Weights of a small transformer language model: 2 heads of 128.
MLP neurons of a small language model. Each row is named by its layer, matrix (gate and up: input weights) and neuron, and shows model dimensions 0-255. Each number is 128 + 32 x the weight over its row's rms, rounded and kept within 0 to 255. Numbers have three digits each. A neuron's up and down rows have the sign that makes its largest values positive.
After each neuron's rows, "fires after" lists the tokens most often just before its 100 highest values on Wikipedia text that the model never trained on. A number after a token or word is its count.

L5.gate344:088136153140096151103138132087128128130153169175153055106157165115121117165156159159106102148107091114140143122092156140113119187155061111096192103158148112199126136102106140148096152196105133143109154119133172057123156149113162117114111168060084100140186130103086055155090126131170175124158158107075116150125115144178115148133102068158140148169114146110138163093129105080084107119184108126193117122138126112114066148080103104176099165146169160082130138181132125123142098151128131042121060130102141129122128089106114201188119091163130160142102128126103081125151169149112090131137112093128110155122132094131122143144200118089096138096146120134121156081130119126168143149060088124037132139074154111154200072194158108102079145122108128120191125164122126092114195166180146
L5.up344:088098117114121148108143116108098104072175089114125063120153195153097070177117083078183122153144081176122103119148157082173144134201147148142149069150119139156055097082095129174099182102126154098146111127110132116116099103123127170109223152163131160118093132087155156125160113141029121198079124131075122131109122109170148130143111067128139163153080120130101165137174147175126163159140126067097103122133145116141159178078196101112110129118158101119191142169106226157140115105114104116111097154141087121141101134098124114134126103146097159101124097089108177109175109131165123107118087133161148122129105110125143158118104096116129137131186058176107186064129087123095061121118161129105153161111135129089190139115084115101144139193166161120164118124152104088088137115182098
fires after: " " 39, " |" 14, " the" 11, "\n" 4

L8.gate670:172130151105098171177123124121124159126125063121060153153171163177116068134178110161149126186132144138111140148117094112158140178118116114135131113100200128101136120149112183092148071152112090116101090140100127138077097114086143122104157120100137091100151188169123143192103127066117125084125060161132127110177142143091165167113103099226168113065141081096133156144160124077131165122188125171142124122127125125198148092171177136119158101131145136135175107168103102122090080129199068115159155160088168149053209134114098131146169133132136165199084146088126081121092143130088132155082103119148146099138128122123155080113068114116121096084130173072148100083069112152100134097141094116102119082114105071131109073184131132129118104151097104149096106190108143113153130144131163
L8.up670:123107115144106195125097188157074136098160133191145129120121141115095176211133114127205101086181097091139125042123109116176127128057119099123159089102151159118114171100145156188136115120173166100162154102137124109164070120138139102115172149208056098148134177142182113166146113136062157099169077062091143153122087160162090139151146092116147132119097139113121129079157138081172164135138108122108153160108108107106098119097126108097070068118103186157131127136109172142163091089155147132130145128083177119092141145107158131119092173149123102135127101185148080093122204177110108119052147146113104120135082167084102126150099095154119145112109142136105147120114116147108101122148199045140145106130150131153130134206112172154129114144133184113156077129093161147069169137127113
fires after: " " 51, "R" 7, " the" 4

L7.gate660:133153096116131106136108129139092156107140144115145141135073176136142117067109136134166088176114082099071069112091145085126196109120085144142117108092149146140182123140133073084129118155097088094140136126142137074127182122098108128138144127113111126145144175120177117126151154096202164100140129188125129129099139066109138083144162107108086113115092145076102140099127082098101169138137079105103097135071162139098168149169127138105099090085190145133112124135102090135114222157095122145079100142098143088064149106169193100097156175189087132155019099122137116068076122073179042144143122113135123139155152115093122107157157150109079161124110137158143181120083096139103117142177132150090014189115124075139169100125085117118128122101150098139129172133146144104119104161094096
L7.up660:134183153131128113146099113090160132106155112114074111126166123150204123122153138157125103106160157109107126101110130087112112156151147150135143082172081132076135077109151122115128136178064088119056144115138114121136160154076092134131125162114142063159116135156152137084170070118151117149140204149161182185131109146119124169165172147098146141212106099116175109111127194114099149201147071099144184125076139135130124147145070113099065112088126112139094124150134136134164111093075085066126123099126106129167124113178122161134169134081150077117096130139097087151156087141155085190147158129118157139165100210129134152159180137150076149146147116162128168123157084151173112117245117102073160104122104165162076187115134096153151114106099132166144121094107105149078089190118085
fires after: " 19" 53, "s" 9, " st" 8, " (19" 5, " 18" 4

L7.gate307:104209110081159149142158171137128161145131176124115139099089106160109094094152108151135132087155166124094105110103142123184102127132068077089115113163137157097126121060097057168117093160107120110122175108072136137132111163112125148123123108114165133093089083080105154088080076134116131134106116089110060118136094137145093173077098136169100130132126108167124100129179126122194134132108207127098099133137104102122187138136071119108179152096178132071117102122178137078067214120103093145150141119137125160134113049167136165117133151151126131081151062138111076139097084122109132109136141099152141071107145142176122095133129161091088125107165130137120076095118185178171147086089145128188181109168125128126122091154170103086082115108110140094127188148180170071112149155222096
L7.up307:088159152131081145101133179131132143127050090155137169194180094136081114100136132084145151155184117198106118065142154102129080133116149112118144116157194131159083151121067174127143054170110161127211114126109126057121092102102108119115098119096158083170142107171057106052125104105086140101075148121127148110134079153165106164089140185135148110137096144149087141140144171137116149167187125084157113108165139088097162107140041100151153147052171088160192086104111115086122058175143123130162115066097108144135191121145080143121101132162123107138181109124114146140150118105148097109135142109144142126126141123091094157139112122154107196167103114103214095149103102176137112123102081149169144122099145146114100149076171161070140138142166117098139135168123115104113138111102135
fires after: " " 48, "c" 7, " re" 5

L7.gate358:086128142114193146114081139166157155228089175101153103124148127124140133116166177145103072087154102151107188100117147135184154107125059105134110139115080143222116155133147118131105148180104093133110099132107099107118173151216167157164100135140120184077130104128147128125083131137139100092100117152128105141169122127132104152157099096176086160112083140153183157103157162128031143063146179127096139123120170095156177101147112084137094114126142118122138106119116186125127129182129065100127173143139178127112128139129060115141105147187153093170162050129126103131145150096140117144105127156131062104137110117181106096136130077064144078123134111057158099095111082150118126154113148108116117166084131107079176146179120164073075108153099136123123051106110176104158141157114090
L7.up358:128110070141141127111141135088122126146109140057076163100096162100143149193069089080138156131182139174092137070136181084087049089198117070142080073105106074139104118087094102095114093122153156150155156099169163126098138117090120163123120109145080135162133163132144089099123110081154063074111165134105097038171097174192140095207096139153108155179130122114132142129174140110120109116133140131118107169135173103134194151104082118098158099082115113096136125107142171097111118126092127095173128132170134124161138090153091099101135126166177109173145150139079149124113083119094128114086108150159102155130144108138146149140145164136101083157126090145148036106139076112116156153084111135096153106184079152055164090082068131166069156132156187117123135119145157148138144130161115
fires after: " " 44, " Ma" 7, " the" 5

L4.gate279:159132196118154101128094131140081178098140087103159184089139131153156107112148130186095132106160158129132139148096158085141116110150075098176110149154121182183096098098073101157082115177164117158114191148107034104101132118161128156079117172110037148117149181172131102138164074129173107106165159129134131106140096116169168117073086171171119125154092180113072127156109071186098139111113188110160083088164085161118130081136145076151116137126138101116099093103101112118116129113123096125087122073141127130168114088115098138146165147100142155150082080080108129128110135182079113118065161122154132066151132086209138133109142140134176115086125132136187150127115124113115105075083169123110153160215125119108092124202182120102145148135109157141141116128106153162099156147192091
L4.up279:193136144093105137116110131166060178202092145156111110111100111117103067103140159156091107099129078128078132154101133188091118118108080131094123123115112110107084115141136135094093147120101103166078092131081155106163085081117078098035102100105179135093097187105145128118190141125147126123147097200073097122109133118175145131057135183148177149117098089143094118164161089084110175150080127119149106138118148101183115143111151117102178123138110156142173118096153123145146186161153150119127154090107092144130143122177117170088138164170089129142142073098207144099155093131149114127084160076132150091191143099194111155191105155154129126094107091087149120154108122092139152126104192124119112103185120101158138159077142130118158117199145159048104187141124180137170131131111082
fires after: " " 74

L4.gate109:141124198126197134139133078114135130133112100094128187119098131119143117130078164135133113095176071122145155145120146151125137161200122147180135156152105090148131094107118193155102094202138081128149090163099150091162144186110180148132098138072162115137084127155118128109083143102155216165086088090147157095088115112086105172081160117116128089109146110141087104151118113190088105141177078179110088125119087170102104111246151159130150172115103090169102181130117138087146093140125120112126109088065095158109123087146089183133179106095155084207100117196169123145102163147118089153084154109130107095068157114136105110107148079150188135106141157132131145172124134148080155134146150188135084134102122095073082086121147138141176149136130168096125103134135135157123144078101155
L4.up109:106175148160108099159130134163157121074078081158133132111139137108100128091131120132133069152069074076182137113051114121130077144198115118119182131180121171112134159163137108135107159116169163152126111157155139084159123121079135184143168075100126098126174136129126101151120150111171156127143098092108062113141157128104148133122161125110102099132207072215065123143127116103143146077207143126138159097110085116170113129170099086098129153130101097149132100114135074121122110120151206062157058121092212102144190179118114191098152141104146105146112179147160116113171125167098124175139150093142086080149070123063140191172160124111164105176157189101158185111153079155155077125127143117113135146188158128147138108128134163133127184146146130134118139151116115125158129165093128
fires after: " " 52, "5" 7

L7.gate87:170123115076101180121163102139176152155079166156097142125120094152165120117152124113121099132159125152059145074112083132117172165101109100152122182114110057163118099144128092130117101107136130111207129147102084104117202123095150162170100039094158138122119122205081110124135193144102141119129099141085120137133155148093084153173131119119089129089091062142116128130180114163115141129116152085085168140094164116151106218214132092104067122092140157111131156190121156125160129162107130110171093160146165167113155140131128151116145125135148195148113105148135105112146056119113101133159145137161102128110125121212137120122123120050151142123197136160172211172175167124076099100191138155133125180165139103185191151136076129089135161140158151094153126160139112155140149155108151
L7.up87:103122138143153110181078151123114142086047141172151213124134109141102115064139122138158094167164166179165089103061107115116145179092131133137127172042170144141056179119096132115054086144102127126134127109077146115084119164129115149146134175071087137183156184111150072115097140175136139143187092108085117129090133060162103179102105115067155123128184140211104109121111130119116170144147174144104151186121125147153107137167137103102140136094107110195127175123144144166129117112156154134153127162172094139119115096118118108111152118162121123159127141169148108172169150137047103122111108163094167154106071095053169163150103126108138098173141123113174152109148109129064063124113113144056106127084103072104099144151141157111097150098178140122151160133127071125162148100133102
fires after: "." 27, "\n" 20, "s" 15, ":" 14, " " 6, "um" 5

L5.gate460:105120189102195155226110107143148138137169115141104146109125136098120082070134199162128114071156103153092115068076157128099109126094144142031149112104102123111132129131091188141170090122156106141191116145145144139117073130148188120136099104079103162113107115115077168166203091108146103132124102120103056130140175149116207120135114084146128140153143117128100110116110150159144083170140142152163092122145122139172139121136112116179155063133153108110088084165139121149155102098070052137119127118090106118136091040159138090126150172175123103067132101123120074118159101105070086122125130173147098170137116109114092107148143134128093072082162106112125075136082099121068203095102135121128130121108120114113174143148156116125126174192121143064104134115036145147123117128086128
L5.up460:133091145083119174150132170144133123094094182141115122139153064134126109149138181126166102121195096134141096107076135146112156148063119099114112168111101127123163168156106150103135105042180117071115148076117123152166115087118129182111162142109128121148142099130140094161211199094120067151074058193102211149103111154123116172145166091116178095126094160126099166134125119136080147114136090152138127148091133105123134167101105098115132139102118122129156140145120142121068181113149098104135138132084172166138096117132104103128140132143162063076151088091100122069179178111123108147141162100086130141074160100169153140145099128080130135114116128143149048067120133062119103145156119176184064158184183169135077128104123060135120127146103130088155149169173124091148058104118188
fires after: " " 31, " (" 19

L9.gate538:080106148091167178137112164069160175142124145143106160129137178171159111132135174152079106146171107125062165100131107144109173125109162110124053155127096137098178155148140159120104097162194110102141146162180128158067179141089102121046161154129140130089113118163149183087143101107156185087200087146105074137142124149123150148155148095163138181109128091157139077143150077089042155140120199140117127188129123155098158096127065164086099121133172127161080172136172118124111112108037154149131127172131156122126155123190145097063164099095134092102138100155109175095091115104138134160158104132067167086137134139175099113175144121141139083143055132175138144160168113087132115127106157130143125134135113110127162139113109178158133117090111123141140184131134178111120073202152116
L9.up538:155107160212193113138143101128099129177157137127112121193155170138128109118075134145105114125143130106075155114115131093190110076159130151173166172092179117104121121158145066145161077130130123109102160167134102180132118134085110135171126142123087142136116103146157121090092056173167148101123135153150138122151104121164136137163152199116186180131131089080107126088121135131124137110109141197129163158097159143085129094068138121117185115115112132097114137153182188117061124094089109161091081166177112120177187115180122109073056113127131134082180106156145111146164086093079086136081114134167119130165138091110112102146147150124137189097129165144103124129200132140071082173122141117125032105036193178136148126175092092160132104107101134131144152132117177158115113092109123
fires after: " co" 20, " T" 17, " " 12, " La" 7, "l" 6, " Ro" 4

L5.gate705:074154144133138139083128068142128151211129019109131099087112152088157047099133133138130076159127096110131136069085121167136112180123124102030135131093106079091123178179118089133090094123138160110183109085109090123113171096104124119141152100142123133051157171145120074151107139144189107119120130201161069194154128094143106136121112132136127149072091163087104120120128144171080140166108128129133129157165134151128156101098146103111110127132184148116134142107090125129169131106133134110131158211165149120095172132111131077145078129133115087116098110156068184111060130125197099188078194082145160138169137148108164109138116098122131176119145214145123151104130130137181088092132123115118151136077088085150103132132105133090100126101121143108139167093097055158147109123154143
L5.up705:140121146144114096159087139114180107146158067139062152095143176123170170078132106132119109152108177112127082135097153108138124147133224117141032113118142068134117131084128139099160066097119170119196176125136134129108120087085102136131162164133163138123078145151152094096102105135119113127077133146178115118127132127110085145069076092133095128171088189082119096161093110127140119123202155109174151135135162138106149120126171122112215110106172118105112114085118136067123143100131173146082160098145097181093156191078167112167162090140128122120095170072134124108143170154147183143123158139108165128124101135112122140140144165121152119120169213068116169136055139174138112146120140087142117091124162145099127152110062113179061101057141123073109172099165096118134095174160172
fires after: " 19" 58, " 18" 26

L7.gate269:084137170140190098153133174128105145088078080129182150077092085157114109107144086161095125158154098127114139109132123147126107127076089095092131117068153104138172196130116076151106130193095117097077156081107108100162077137116101077080127150084129104047145111136150069130133129151155165172191079139127046171112129105087118100103120094167145122100180164179125154072120158130122192084082140107173083133136086141122168160162103097099117085136162105118108147121125153123096078115157134171141180081129152134183074046134136112123097183135132142050090124154150070097120134185108122176135183127121106109115090129122162060128103116140148095158119158148150144144094121160076118091159121129163155085117113069154118093122129128118112091086156155107175156201120137083117110130152127
L7.up269:110063118105139119141160143128113110140172085165210094080145107106157118189156058100095113163144165072126162079130126101143134138108111079129171080149136098122113141121126132132098138126114082159109118129126085077167088095161166170150181143199162089118109129175173113078126118122107145137117142138134168161090118138143089141093116129146162106175105168079109153103124169130133116060097105123158119095182164085119220148178134055121183099102145160102152123115104090121099110131155149127102112125134084092135072119124104116129192146123089148092061203144099092120086125181164136134100135162164175120139132134118115093122111146161130125154168077127083091086157091098081155104129128112076094053094128133110191155151064124120095109126147154098105100138104076110080144041157054
fires after: " " 38, " A" 20, " a" 7, "\n" 7

L5.gate50:186100174112105113076110031152155168114095097155137074074116112186123130116093155136140089178167112140062127100111122110151099165121095143119164154107187082122163111195114041108137166094091138081121089071122116053139128155137107100146100089114098097122123139151126063138083086115153082091147164150147087104025119120136114142094107094123119156125114104110115157155128119073139163098104161147123098121066104130138106069153075147133125100140189137174097180178123128111112116093133091162053134079097121134096136095134082103193119138121128064099150074110137123137121125126185100153158165132162122101108105120083110098135137120133134146117122186116146123120108191149164159093158104155133110149164166086152149105100114087114146181074119126155131147188050187142181132138136133
L5.up50:108091127211102129105092160157116125117159164107074121083072176087117141106143062178111108129104110052106109066148136098091138104140123187103155080126121092139110102118148129117160125127091146087132135093105074081155130084122141125164153105053085164117108078115170131089076142117109063131145150096188154118026074149096114140154137110127171106178086131146087156140108121154174125149091119140138145165121153108105121117131148126103058085136137138170096165137134055098132137146148121090109107078093152100143140169188122105185144118164126161116150139087150142187136080162173093134109155131144138160125082126104151154162135119169087092125161171113144191146102079148094159173197087108123131137101157137154091137047085073168114082087081164141166164144102113149127129185152115
fires after: " 19" 49, "20" 32, " (19" 13

L5.gate202:151147144106130136131068117134185166125156127114117118142079170125105089035127164120111164133143096119095101102104145097133107103132152070151103183121162074168108130144109109122106132137160124094108130148150088120102110125062160194042124131095143094113166110097082114155144112058099098155085078095134141112079142132172222142160200102194136099158118181123079123124133086105113117157134156175123038126137143059187163095197142175133144120112188155096142123133097194149075087147111161127146116144129101060119120181110111164116138121138110115183105115191087121135165130067101133118103118191129052092068149107140124151169116131150156128066095126117129121141113086143051156106116109152112175138135125086154152153096163129123111091149173146124085108143144145141115118088111124
L5.up202:107129134153161128103076167120196125095104136150107095091156115132083129094178130134143136174129115157089141081105127086104152142109149063137172137207148137105085169065187131039079152091175105103071134140134167128141114113064181156086101076099155112128152129079183194132078146112140135074142110107111093199169121111154109105105141131102114094122152103115108167140121165155151125135165069146134116136122100113101151122158034133125142100121153122132163114114128145131095106094124118099125109113097121171187183130141055124126110131128135123094191140102121128154135075158151123148128166151129176131132124120162149087104143115096067204160142103159148144079213131191134156124111134103167103063120091120140154092137134146120113138145135114219148167161182135109231097093154131
fires after: " " 73, "o" 25

L6.gate632:151137160120196100157123156074151139074137147149079155153174141144174097139123171173115128130172152175067117128136102103140130093065088125118149122117165171152176157151061134159138084159186170123117161144127156123075126133122148028098178165099112110156121149124104135118126083127150118135150120132141138086115084155193124130110170104196139127194145147156097127139066093115128177141120099143140164132146079135142151124091146154171164063107188162095177125120153162141110151072103110126110078074140132121114126060154160116165113140129042092106135082150105079101086155143160099095165171128175104082100165083128118098165145121119037118067144152135120070076097108180141129098117090152075078098078088114160123124162203097099083141143122149122133087149145134114152155134111131
L6.up632:110114149116083085158168146172088129115129183170130122192144114132116135116103164170098123103172119160061148107135113146171156158204140154098090140115144150111133146100115137092117133078108133115136144154090112121173109049125116136142160056114173167134090179181095144120171148063076149134124090116113156108126092126147156102069110122118155203112093060157091107126145160147167127182122095127187111142090152116199164061162153092179087136121152153163146119111142110102135119166131114119110113118100155177062164100183154105119162173125161092149196109094106157084144109161092131069064223190165133132101118087148105146095113109142086115135086114111133128104124174179143071064146144146155124128132181123114125163129139155068096165074141122080126114122113141096108107073095093
fires after: " " 85

L9.gate720:097136144183149134127097138114133120136140101174144139174057107164103115093175136136083074084136106200165124111111150126124151114176089160124065109156123135172113043110084151151145141129167157063185117138200136123108188208123115172159092104114142111153189099129130064196130117144181148177143144125113098112190117141100151113125127080189142161113142146135091084123146122074123157136139141110165147153142143143139066161112129153195141139173105105188149163139076116123137095109175107147143144082123112131120155137144140144147136100161148099141117108166085078131125123089103113164126152189128133076101143119086081138137104124184085147127139118174201141140128148199072164143159104110078089153155133086119125115115186118125175101154139187063134073099095124142115025133162126
L9.up720:148121113145130097167150168149145104142133154113145088174158074104141199057178166170106115133151168111198126023127092190106142127143116103094158149075147098129141143129060165103145136136146111106133121073163147106108100122120118141074168152100150116104057166115101100109171182133091172103136138140103122105166177115174147087090182111087143145160160140132116124152107134086138154108122129104210131084146102197121132129202130143135093139105131115108134151114108127089131138142115143084124122119122095063141147173105142148191148127141126170106166177163092163096107169174124127125125072100148155098141074115074098102123138121106134135097098147166172134129143074176081164191118130215089137088190166152172098105030158164103092128137124078142131158146097105144116157165077139
fires after: " " 24, "od" 14, " S" 11, "s" 10, "t" 9

L6.gate165:123157159101175142098154197163071139132119081078115081136159122100157084142120139124127119071119117127114132115063124130175134134132125127127128142082102088122142137115123148189081117147164102113102103154165116126108148135177073089121186122118117142154141094166045108118155089134105164120176114126127096090183142147169150160167146051168114115150192121151103147132053129074132134136125129149150115069134159023168146125125127110128157112141177158095132108096139142106117169094134144138107115061158156101119080192111109144095108128139152156180099148175133113125035112178184187073133149134094139117124207110117133104118146122141178103120113148120142121126123148091154118122138152146174095182212095098148076162118156163202143051138102175140160152108052167103081145149136100
L6.up165:152148125109176121157138198131136125140081190126126084128155166161128171122133129155116146149106130061099087145104132151141102110218178143162169108101132140122117143117094102138118158111187121167138162134079050137098181110132175158093166108211082134157112067120090162146131129121108120087125158119092132108152120151164120122205077161169092204103193092152137069092131119177157137151105161119127117143091087119167082164151088162143127125152095118149045074157113158134119144142070153123085128163106086145162143165117127145157076156191110097116082095162158144095121136129183094156108099131111117126141135142166140140118176113109078058128110107140088132106124109187095131185133099120106198120153075133148131164117143169189089077192099085122124112116085085131133122108149061
fires after: "ro" 27, " Bo" 14, " the" 8, "ra" 6, " mo" 6

L6.gate689:110152194116087155107117125077121186151109154186171135153147159120136075086127194125164103061186081097101096120120095038155081138129055086125149096108159075172137093082128115145078120120104095124105077116075106151172112151135139098131125138125123074128113165158143082123140156122149164151162073170203118164096129155147141175162075117156134149092173164086085140179184131097125136077138141109108161140100119115165172191123134162146156069117170131128126099130114203132088112142163042149116141145150182140115114154118111103123136115137169180145132144159164101128089134150120138145130170185129107078120109093129135124171058150106133051113071143122120124127097117137051168099151152178148124132130089132175174166168120109088118086092145156135131144187106153145129153142175117
L6.up689:154110117096073154089143136134135116127144118146130134137111143113165134107148102143173153067126079105102114088177117091105149129111147125109103117105134175128168081066080173132118086124059090117099039113071167173171108064083095114132164129140104133122115131150145159092110183170088082115167094070124155132083129111098179183135102123108104121147126122086071133070088147119166147146099165119139135097117118090200181148133099107138086102119129093110117159145091103116138077108088136066117117100094213148122126161127097200118101140154152132180081136135142179124126174203152073131116146113127138086112087145110172121163141119182086085077127129151119127152054123117101178091224118118101105123147118175136138160095160129150091139201142083072143181074144106108109113121095095
fires after: " the" 24, " a" 14, " Pla" 11, "20" 10, " S" 5, " " 4

L8.gate282:113138158158161127120114090155150164152116178086138159127148082159121087096134093191129110102179081126120092148118196171156156155126122098132159096157153130151164146102149091160117100193177111048092092138164083161132125182115138101060102127138162149108172115089141174143104060111200107146138081158120072190126148197142129152168172139175123150075145122061139186145116136150170136098085114167060109095134041112148152097128111079104152122066131130160183131144126171065180151141144106177113119136173110120163120069178106080130168176136176093195141104213109099099113126114122101131126106117169124138102125066145151153107105133160117076094138148144141111136145114167107184124129128197174137132146126143086139104138147125154130100091085157118113150154121140129091129077135115
L8.up282:158135106042114087088148142167148114109171150163130088102200109106084080115109113149091158084154110169130180102077182106139106121146072047119136137124135142096120108174127065141103120156122165138165141154150108139108101129169145137098154129202161108168165141144096154083126111100150195100125123119189113124103131122128142131089155111121141170160148128117189127135092132098143174154116118199160095112019161162107158153142166121084173080063125151179101107126082083140148109109145146146159123086088136060122095125150087157150181104117119158102169088096131135162159096147132066123157144124145119135167155173068106162124176113167148148114085126147136116138150061143179127084146121137117153127130083101161053076144098131160087154071145113156040114128168121107167108133079132
fires after: " " 95

L8.gate333:160132147126164144117165192136091154097132103170141149128129153119164105160143114117147069091134086105096128088119146176104135124097056127136131107117158070141159184136137119158074121141170161135105130095157170127177048097089128117101118112156098112098124112108145104134154158174126166169196172093133089153153167157189152163172093114190122127122150052122095159102129120091165144138090089028119203120202072122121154122125119101130129115168102163127144157127131154131106138119186086150104122158098147127099078078157133076039104192138181134134085114155142133100143070178135143121151163143160117094176115156127142095122088175093133112137135141129149101140101092086137034204162126142113061053138124123146137150160142116093144106117172087125113099149125182189130142135126142
L8.up333:123160116157220149126176113183124108156161111070115106116130125104161167154172119129209112092053085129173147127147101162100128110101135089174136164130125151123103140120117144183093134137120159091123133054139155146184141092097106106167096154162104146154148136171153120129151150169117161170120144169103129210109100147078120129119100102123129151115151138206142142083146158152157138213131115097080135121170126088098134068143145079124126129128088132137175185162093147141106142169136071108183149117097106135162135081141120092112130113111153112153138156137134163067095096133099132142082154124175126091147116202076132173168083125112147128106182105177084137153085087080158098117159066125076063133187125150163121127047083139163122109145118103109086119059155109152131161126213139
fires after: " a" 18, " the" 10, "S" 7, " S" 7, "==" 6, " A" 5

L6.gate193:107112159099133123162093135115112176132068144169184134172154081181144129132139156114152092157143069135130116181106118134153099108110113164161100172133112157164121161218119145089093087184174120081105157090049117065106080138096130067114123168134142132143117206155124074123182049032180170125078090136100100151140153135173139137098093121103154104114107139096141138117124125121130126110164154135136151145088069118063148127083130165087166118116125156145178157157140105129147142123178113116145123049144155129115136125128084157153107168138112079181115135148152173085099140077116087132121085172141122166126121111088211075101129083145105168114088127068165081185111139119163093097103136145111127099116120121163137125172131076128147111085064163089177147161157113082118173118116139
L6.up193:172173118144087085137104080118145134119176154194173130110156137166090113142108183144155089167113149106085057135113088205135111090143098132108057139169112148146115160168124164121105135136101098114153138169111106109121089116085085138127200105106088095132144122054114109101115175065119116114113062137109137088065127100184124143165130154119102163168105106103097195076085137133163174175161132139130141128090089151176107126071151115139139129131170057152123101146105151133177102163150156151102034122168150163148150165129205173115135153182129056134065104103127139114135182116149126126132119132093186174106102076145162121113157143082103110114097163135122121121142112070088120125103201121134154138144110111157172188144095110140122147160153148134153166127162157107126125128105031
fires after: " " 46, " st" 7, "\n" 7, " G" 7, " Pla" 6, " the" 6

L5.gate421:101140175085209116164044037155113157156166138132111087143142156136137128114113166153110084150101164128100091180118166114132145171130124075109082180122081198167122144145124121179116098191096150135156160097127088132127095092122116053121136151085128134130126095121124123105112115125143131181130134134178153125097147145123123171055142113180122166123135084110074094145086089207096221108142129116136074145131107133199109146152173113153172103137141143092129131176146120143149139094116079171167102149160126124107143135117102109124144141162117135062141105111120079072136159143139078161125129085108157105149116089191110042075136145087134151055116183128128117155102149120128128148145123114171111157104136141167170119184137112082092115158155217130094141115091126134088096061123176
L5.up421:092138109121131148142066136168149138095081136120129137154165137143101181102148152165164133171145159185110095078134190105162172133128099142111132153152153125126098137163148144106129118111159084166117141086159039105128132068103175107154121092117091094139083202083132110116192142140142149114090112139058097166146113081112115104105187192112141119125112117122140107102160116181196145163102087172174143065161122127144117065136118125123074143123111142153128067063131159129095207144142132135186096073103110135086107088128110129164134161163091132144093071121208108089136139076148091074181123075132172138119092139100112161150147146148105157089095098110188129059105080195156112136131120163143128104202151076106095156079114098107157127108118107070094143116128138088110078134128105
fires after: " " 58, "s" 8, "ite" 8

L8.gate531:124085169143108135151134120128141150168090100102149101121109095202122082095172172114116097069143114163112088123123107126105165109140062096147133197164092122138102087041110144080141123088116132113138114128169164102105166111087125155120067102092119150147163129104131107080114131139199180145105090099139136148144195144158098150106140128116122114123158094159092108160148134153125146102116116094138017083112073109145138079177151177124132143160168129135107113096122094101073092108095066110144132117099140172102130084135070166099125123178179128160102156144139067133149188072142103170134125138148125108093091085209175124104134122145139092103107149099174093120092079087099170166053160129140179126133135121163115089125159160039174170139193159127112125122100107089124066151087109
L8.up531:161139121125109091138131153113077099072096097154132107136093148129154105153115103128140085153124089067116040092112118152128085110146154056088118176170109173079150084166114098084090140063123151107131147103137116089118122148137141103160098043098137173138031132077158115133124128106139119175112117150133139123077123119127103077119117181124116080120158094102136016140180127114210139142116122123144148149160129097079109146116140109136153086174171178114100112113119114135071165105175060142137118101074134145195110136108081154100140103150105126106097181143086098135188107088149194159118137071101093105151168104151114106130143147121108118146123131118114172149068100125116125102139089148141139124049120076122075054188113144105104169117155191137135075088094087155112103102132136
fires after: " " 36, "s" 16, " R" 6, " S" 5, " W" 5, " w" 5

L6.gate534:169149169095128132150103124139109179096161151121135146159159083093157109131178159071198180116127120100138162135120077030208147134111155116115175134109134147197110148128080065117114147146187170131132141097086128139086102114106128126068114093138093066149104122149118116133112109139131139128089044132129164118078107160140100132171163101185118165075160157150052105145142132153131150090164169131148122126106098061104125114097154124116133081134166148137085094118085147139115078170071108136140145132160173139135123125136129167137130150171064164155168092159142167118079166128120149123105106138119123064077056194135153104143142140151151076087192182123150135079140125099196156106078105177109136114115117123182097096130194137185118128128117163124128176190055152139143126159124123
L6.up534:165145126159141185157122125148092118150202153066057122088084163102152135158166064186099134080137110142154131173124158118115101049121141202098049098095184086099099136097099117163130090151158170094142139154138041167171100111123099147082163075143152116077117116115153188130135127127135088118090111139166124068187136188130121110096071128169083115137094139130083116126124107154147110155139165177131139117047084087158133130121164134134153143152176112080089119085162180067170105124072141173144127084203104172106141102090118137143109154164144136096134173148140169111141144161180167156160158132147128177165133177088141122133131139047111103110151115131128192112140122141131123079104151193172100160114142145127159105160142142164122135181115156128105097123117105143121127090128125
fires after: " " 20, " f" 17, " Bo" 9, " mo" 8

L7.gate265:136154195150088128109158068133163170108079088209140133120140105159134166166209112090116132140176189125140148083133151105150124135107138130133108120105110093147132134124125074114144139128165148124140159133137072144142155176168107139092114169169165095064220109108149086149115118172155087153125151133083108160178155118144122142143156126211167155074117167193109188161105133144194190085105136161140163131151075107177157155117132166112123098130162142130152155104163120161114159107187147147105129082160122153148109138135153104168128142111152038147103117139095166073128130163126136142110134056161115110197116143139105093174149059126163082122082179153115067109176122125160162098161182103143116141195150135143081100126159097090116076083150172133108201130127104161126114119102113
L7.up265:077148105159077099181097108122051132084140103132135091144124158128096129110106153159141133169143079089118190077156117142053109080151169169127123086093149151103057114129122119142146115128080180144113133120077090140122110161080147141094174153047108123078131174147131197103094115127207106136138101139151144177157094133113142123148147195128120102126077070144155133115169118105109140127143123143174084140157169152075138078101150112102117107138137134131155068139087152147120104117142126162116127127152150080126095160053126140118133111212169140156146144134090162149112094141126116129135073159121096142115143167107174183167128131156095072020154092138159038079146074112113122084159096088117149133117110062091145154128077122124079060094124157125149124121123133085110165168108086
fires after: " in" 43, " de" 11, " 19" 10, " Ma" 6, " De" 4